config.toml
d_model = 160
norm = "layernorm"
positions = "learned"
attn_scale = 0.177
init = "normal"
lr = 0.00603
decay_shape = "linear"
dataset = "wikipedia_en"
MLP neurons of a small language model. Each row is named by its layer, matrix (up: input weights) and neuron, and shows model dimensions 0-159. Each number is 128 + 24 x the weight over its row's rms, rounded and kept within 0 to 255. Numbers have three digits each.
After each neuron's rows, "fires on" lists the tokens most often at its 100 highest values on Wikipedia text that the model never trained on.

L9.up215:120079098147149124133121090073141138111112132117127143132127103120087130114104169129141125121162140144136121175122153133125136152124121114149131156132126158083129148115134160111118120149164146130133158148132140135123095135103096139144152132130163134112195150161132110094170103142085124110082144085151129148109129119115151174089148114119141191130127130153186080141151103110151112104144119086143112107126148121104144099112116112140134113081146126121106099090078124114179171114113160
fires on: " M", " out", " post", " screen", " Commission", " War"

L7.up300:188139150146124144108110101107176110123102166127150107084132105170119136152113126188066134120105137120121116143129168142149121110112119097122140166214147111102139147108139143090112107095129142155112141159141086127150102149123140101112166101164123134110107118142125108147132123114099135119139074159146156120107123141102141135167148160162096150112120134116144146149126128123112121098125150139107168150150132114132135137125085109102112145146122103085144099095116128115113067134162095
fires on: ".\n\n"

L9.up440:098116124178158159111122144116139131117150126168168166169106138142133133112137137128126125122143162150130119138130170101143052074109156144113130121125113136130115120062117138171121157151094126125113154114140137112103147107158151147126105163115153137167167100099103079133193132135109092116141111120122143137167141127088101103139137134099077127135076140129149148087099107125126126105134132145105145089157113155112173134099145131124115105089103154099129145118145118101126151152135127
fires on: " was", " at", " is", " R", ",", " from"

L2.up31:113113112149071146119089136113127099125094073122178127160109157138101171133131125136151116113114149158116127146122083113107155146113137162087136142116133084167128116139151157131131111148085110148118158116143134151113116111160149114155143152143109138097140139120120113143109146132125077131101130160139133140113101136154124097083160141121123120101114092146161165114137099095137109096113119134108207119165135086155130108121089117136142138136122174165165126099111133144106203124126130
fires on: "ell", "e", " Coll"

L2.up546:151127121163132154088095094121121106138134131163098140099162120116111094107167148134108154127137101112169101140111144123124125136142118087120081111120128160111168141151153163147172123107145140133092142118132118105115170149139085130103117128128174099102084166148130126116129085142127023134143135146132122147145138085138102175159124177130157129094130131154116115119160096124148105086166139137105161143133147133142127170124150118138160130134143109139099128121099152112109106134096124
fires on: " |\n\n", "\n\n", ")\n\n"

L4.up338:118141101077068120122132142097098120111155118165084118135103116140093127116144126091134155147132137142123151143154076125109148122148125144158126144137159094154173133115133133117176122108149130128137081114157113128115097153131146163148128120158120144087145135125086133112147140112127122084146151113131118156147094116150114126169120131147132139152170104125162128102079062095126196112099106127140137104142117116175083155145115119134118149132142164158146122141105085169105117125091150
fires on: " |\n", "|", " |", " was"

L8.up386:153139126141131133149145141109129162142142128112145094101086137111105108115127166142103136115090113166135147149151140075159164106140144124125139133124165183130116130153106165144136127138118137119104177126126099125099141095147128145146096111117088128118092116168123114127144172155107183104096100146126107128170141163078112098131136167100111133104098117152124137135123109120091078165102155142135118168132144089099099137104140178109141130181123132106089153131102164110087106130123155
fires on: " a", " H", " h", " as", "H"

L9.up520:129088135099113133147155150116114159114157101136135120127123104162132141128110145170117108136154148133158177156152129083147122144148121123107137143153128124118118093137113150129136126172112134134103139107134108136152154103101154113156145134120060133113119200113175078156086164163097148136135121122130132115150168120081145125103153157149071095145108156149147139095128098129088084123116119136149168107147133112142166110134065103129139146116109139110070113122101111111127124140100122
fires on: "h", "ak", "ag", " K"

L4.up558:166091122134150140173145142105120156149131095119132134126115150137064129151134152147118131101152152157137133143128119144147142133137110122105142117141136088155152160117198100159163104069140097145095140131126168100122082099137147114142145105107122135110126120151168106174163136084102098088147136169117123179123128073168129141102132115129109084169119093128162125096111131109118099102094145140114122109132143133134108137142152131145122150148111149153117114148100068125097124138103122
fires on: "id", "is", "in", "ell"

L10.up573:128154136153121120143126145117147123106109082127124130113148124140148098092081122100162107123144145167138131116124124108132091132099100125104089141117111127111075166121157131138100139116165122179126140136112078141093146153154106120141113138120085134132151150119100099100165093111116123100115151133141138144108133153105162139129147111077143182156107113169140114181134150158143134150094159134159137069167115152088157111165081112151115127105145127092149118149136123128163141170141087
fires on: " M", "4"

L4.up48:121117122067099106127099114127134110088180119133108121148150148148118138084155173148140151145128090164089163127129118101122130136129133091112098130120119108142132103161158147111138177116121128149083117111147128116108140129125141157166193141161125093141148116125146063121120130123128155116145141116083094143154092115142143115146109132147099197146119144139158140081133106149113207113106123119089142141113114157124107096152114119129092154139113169121136104156124124152123126147137126
fires on: " |"

L4.up230:138092161082108105115137103135132113087155131173071125134116115123136107100177177142110109141190132116129176109124153130130142121121152086128073173131107107141101137152129151111109150136130157158121115104126136116143132145107149192113149115142115115125133131151137120128115142095139137108125111101105091144100082134152147169125123114157175143158124141145117117110084110155119118108111094132109131153106141157099106123191142124122081129123099155102101126190106133152142158124119134
fires on: " |", ".", " ", "%", " (", ";"

L4.up570:139097113158181139112105163129110138123143127128131115130118139157115111132124106098116161128150148109109099183151129115123140124130127080109141132147148176099169133114142149201151125112123142121140130104147121147075143183098086152106135147139142138107105119139178114090100140138152129106086140143138119132107157136129098142138134151091135126116111137167104109104151131112133126116139119111135146130088103117141167183112153123151150144091122099122155115113047155145066133109150092
fires on: ".\n", "\n\n", ").", ".", " written", ")\n\n"

L10.up182:121103133138127134121132131089132126140114119136137140103131114126090150111053100147121088140136146123151112151082125111148106150097118122086163124121159120088116100132158146086117152142171128148122090140151114124137104179163145149127169129140161142160126167140162123118100125150100143092163142085098163134108161163126108143139169133142159101128149141105142129068102147124131082156117153109123137094125146087106149113153116120157146125154103133095067136117141134170117132135127179
fires on: " K"

L8.up409:209111126169124137142146076139146130130143121107134128090109102150121119152139103186102172095147096104138100108147154132145105141104111097119135119173116139113125161108125172128139094117139136146105105167132111131129140157129132102087114124168138182115138114141109104128131091082137123106168085147106140120096119106088129120160110159151081163110121176105149124151129155140125114122123162150119118143140126094141113148117121136063125160133107115105144125163133149121095121148142087
fires on: ".\n\n"

L7.up305:173105116148148134097131109103173130122107154128133133084139090186116129161127100182115138104105134091129145143155186149139119113112107083118138141185127106145135145096114147147122114105122125129115139163119119127143123173106165118124139098175110113126140097132121108150123134143101117103130087166178120121112120158080148127167168143181097168112119133116146152140131147129103104079112133138131115157132142090123127130143097108097105167137114119089139103118125132147140067133157112
fires on: ".\n\n"

L9.up125:100143101133085127128099107108115140070145135090127105167150146142165123152152106097123135100113145138152140162148071133130146135144121182093084107135113137097160162130136128109103122139128116123167125146122148078099156131101088113122146081109130094093173130157128138147118120120121138168102123181144141142128119120137158098105174163137114144142088136139135146131110136124116068061147107127124117179146136120157136141108118078160124128129107130114114150119145122132129135108179131
fires on: " of", "ing", " well", "ite", "ex", " for"

L2.up197:173121125184128133061089140150118158082124122115087092119158099142167101103137129114129169083114158112127114126085181111121112094132155093139118145117123130095147170159125131142160164120132158120115144098158130124105130126158097145140087145113145125105122142124145128116085134124134081151104142128111101165162129115158095106121125138119158129122136092133137145109100138114157128118162125132131175107107142135112102139146181112139127137069123175124120159123079125150127153155135153
fires on: "\n\n", ")\n\n", "Species", ";\n\n"

L10.up381:153114104124095184115131122153177121156138098156159173151169115136133124075123137121126108060098135124131071143120175139131144078133128091116132079109125120142150125118134154090136161101111112095123120107147159118145154132098126142125147125129142142116184093105100111121126160119134113111095144153076109151098165138121092137113142178107141147125139133136137106190120149120148158098091136144147122105134120173112132139099135103147152143133102156123128116097161146131106123152110103
fires on: "est", "id", "-St", "ess", "an", "St"

L8.up472:132132118147118164100159112148199093108113139118160114127144108136120124129158113216052098121096128115137132121140131128108139075114123108099090128176119116155114171123109139131119074125152111164120135146117119105126117129134137145142129108144132122095150119121110135098135127154150114103108120142183110112133114092116135113157177185156110105118112172095116118147119142137145122118165174131137142149110124091143153122128087130095118158126158122142071148116151124097129144140141123
fires on: ".\n\n", " a", " of"

L4.up602:141114141143092101134115173101123138120162060135137146107188088135089151123119170141167096147139186109147133130143104104156138128080116110151140140123136112118130129106124126133165145133143127135123128137144131153156130121160104112126144090132166156110105141127123124084129144148090138115137128131096124109151111130119166095174171130134133100144138202121112110095118153148117146157106143098133117085105122080086160118106152136088150134187133094099119129083101121121139120127124114
fires on: " K", " '", "K"

L9.up490:126162113124138111095127171143144151102115112160143139131142162104165101128125131129115099094148156124082180157098109105162114134092124160146121092130103102142163110124122113113118133156088107152123144163132134082086101161127132158134100096133140180143117142108127131130161145139115096159159178172107110153142106155133122096127113159084158140141128096104142136137112130073138108122134123141152140116147116131128168138122146141091102122123095162187140142066120142082130106103145151
fires on: " is", " and", " was", " of"

L4.up221:183118127076128160134136113138118125102157106153103148116117164135133099113183125140155106107111145132122106169122117179158173136135112127112112124104178085098176128137163140152142149105132147108120096118081171153141128086136144131124140126144156153105112122129099151152130136089123110137113110180099131120101144121101141111147104120124090117092116153177118088126101149130166145101119137115156125066130133156086122141145127108126185166124110077109124144125155119141118114111130125
fires on: " St", "St", "-St", "-st", " st"

L4.up318:132140106101067122113136151150159119112115099109097092117128087150126124111134162104116161128120124144106181121128148120119107129173129142141188128149102112084154139117094135142126136130107156162113141124198141121105135168147104143156111103128077164113109113128147118094123163115115126154124109137139111118140157188118110110096122123092123128109084142116114167177097118134151076130149142111151132097102121168181142121106119149126159150159136153117157139121130089126132164123120088
fires on: "\n", " |\n", " career", " –", " details", "\n\n"

L8.up565:140124138108100109112107091137184152118122160140154099152157163155108099137062108177070114133160159145124115176132137087109084094162138127099135115178137142092165151110127116121108142132132162121121132109172139123106094093118120134073097124159119117126149125136106111124133120140091093114109171131131146144140124129117128135124136144157110143112112123110119134132056148132119142117122136150145146127122118153177150178156103117087160159129147124147114151083152109137102143145138105
fires on: ")", ",", ";", ".\n\n", "),", "."

L9.up180:153158137131075131108141133109143162122141124121126149120126149105104095156120141149140091092123123107076155130159133086157130139109144144107109122131074157151150122099158129095128119124117118135111106133093182122110143155145141152122117091104124127111112169142133154126151127112147124123179132119124125137117134165129160132131116197138093130092120122069120115128127106093097064151142171127112151141136114088104104167142131125112135108080143120188132118072164129129153146156148165
fires on: " to", " of", ",", " and", " do"

L2.up341:166134135133124105165118118111134108153110056160136135132161105176105139112133131112136119127084157155136162158098144124139092135140112118149129109154129132137136097113119135135114118131133148141097096119134141104145173159142110133133114080143099119073128145102124080117165111128098115145088123152126130099164119153160061176148158120107130183155099138133153133146101111083158115093129130150145112150131163152126123139127166103144177156136131079126131134156130116084103097126100137
fires on: "\n\n", ")\n\n", ";\n\n", "\n", "|"

L8.up10:135161201103143150119135155155103124121114120160102097138129091145125135130134113145080144118149147119127175134123186096090141147138103076125119138114144160090190135126103106156151118134144129132154189137108137104117127147141081107145147094080112109134117134170140149128148113120125158143138134164160109112103140145100104074128088111131063108129121110188165146128123152154114138103121128144109085137122116134107097075127125114154130144125109131125123115121150146124150113129145119
fires on: " as", "-", " stream", "ound", "ix"

L7.up168:089141115124115154125149141153101150130151151103088113162147127113156130163128127138092132066107121114126139128129125092130147116136111108081108128141114114105140143123128116138103164136120111158132099175117142062122116136123120133125179095115169110152158158144121127130095098158086164161106067123163143122118095110104142137146071136116135133163112137144163150133144107147109163081153190124086135104118157128101131114178134109147127159115157126119127124101127131195128121128130131
fires on: " of", " c", " for", "ound", "ix", ".S"

L8.up390:159105132154088129103120120099148154116102147134129086113089084179120147143164091142098140094156120103123146159129166192127114094120110136148150149153146076115123098114118137120128109113111078133106132136181172137115148140086119137174119132119116106155162089101093126133134157114114142121124112195143126139138143156124135162144140163158119142114128161118166130131119137139130151144147156137114106136115085110141109097138073087100107152122129138108102111109151145160108100131136095
fires on: ".\n\n"

L9.up443:110115136121122108144086114141135118125102116114145093166107095165117118086123163124127133110123138126113134182107158108096105160149154155120152109101174154180154138141104092121129162090108118144126121169177134108131128112124116104117152129184118117134140131110146106117092124138155091146075169093136177128151082119139111179167107161143130132108095144095137119132076109160127108099095144119142142082105100134115098147136126144154180126159118134129164122132124128118119134135085124
fires on: "\n\n", "\n", "===\n", "===\n\n", " ===\n\n", "==\n"

L9.up435:160164121147119151079122147134169126110098135156198100121114153108150148126117149114089112139164114148128141173160090111138146126162128148120126147118158128123134115156131158138102106118131158084140109145173147123138071137116128160128124085123123126136139131127080097155129133113124128144113093127126119110139120151098120121149156113106102134099114188136176109131164102130115090136100144092117149117113160104153113092106164141099123138129139107182089132090103117086186120090133127
fires on: " a", "h", "hold", " h"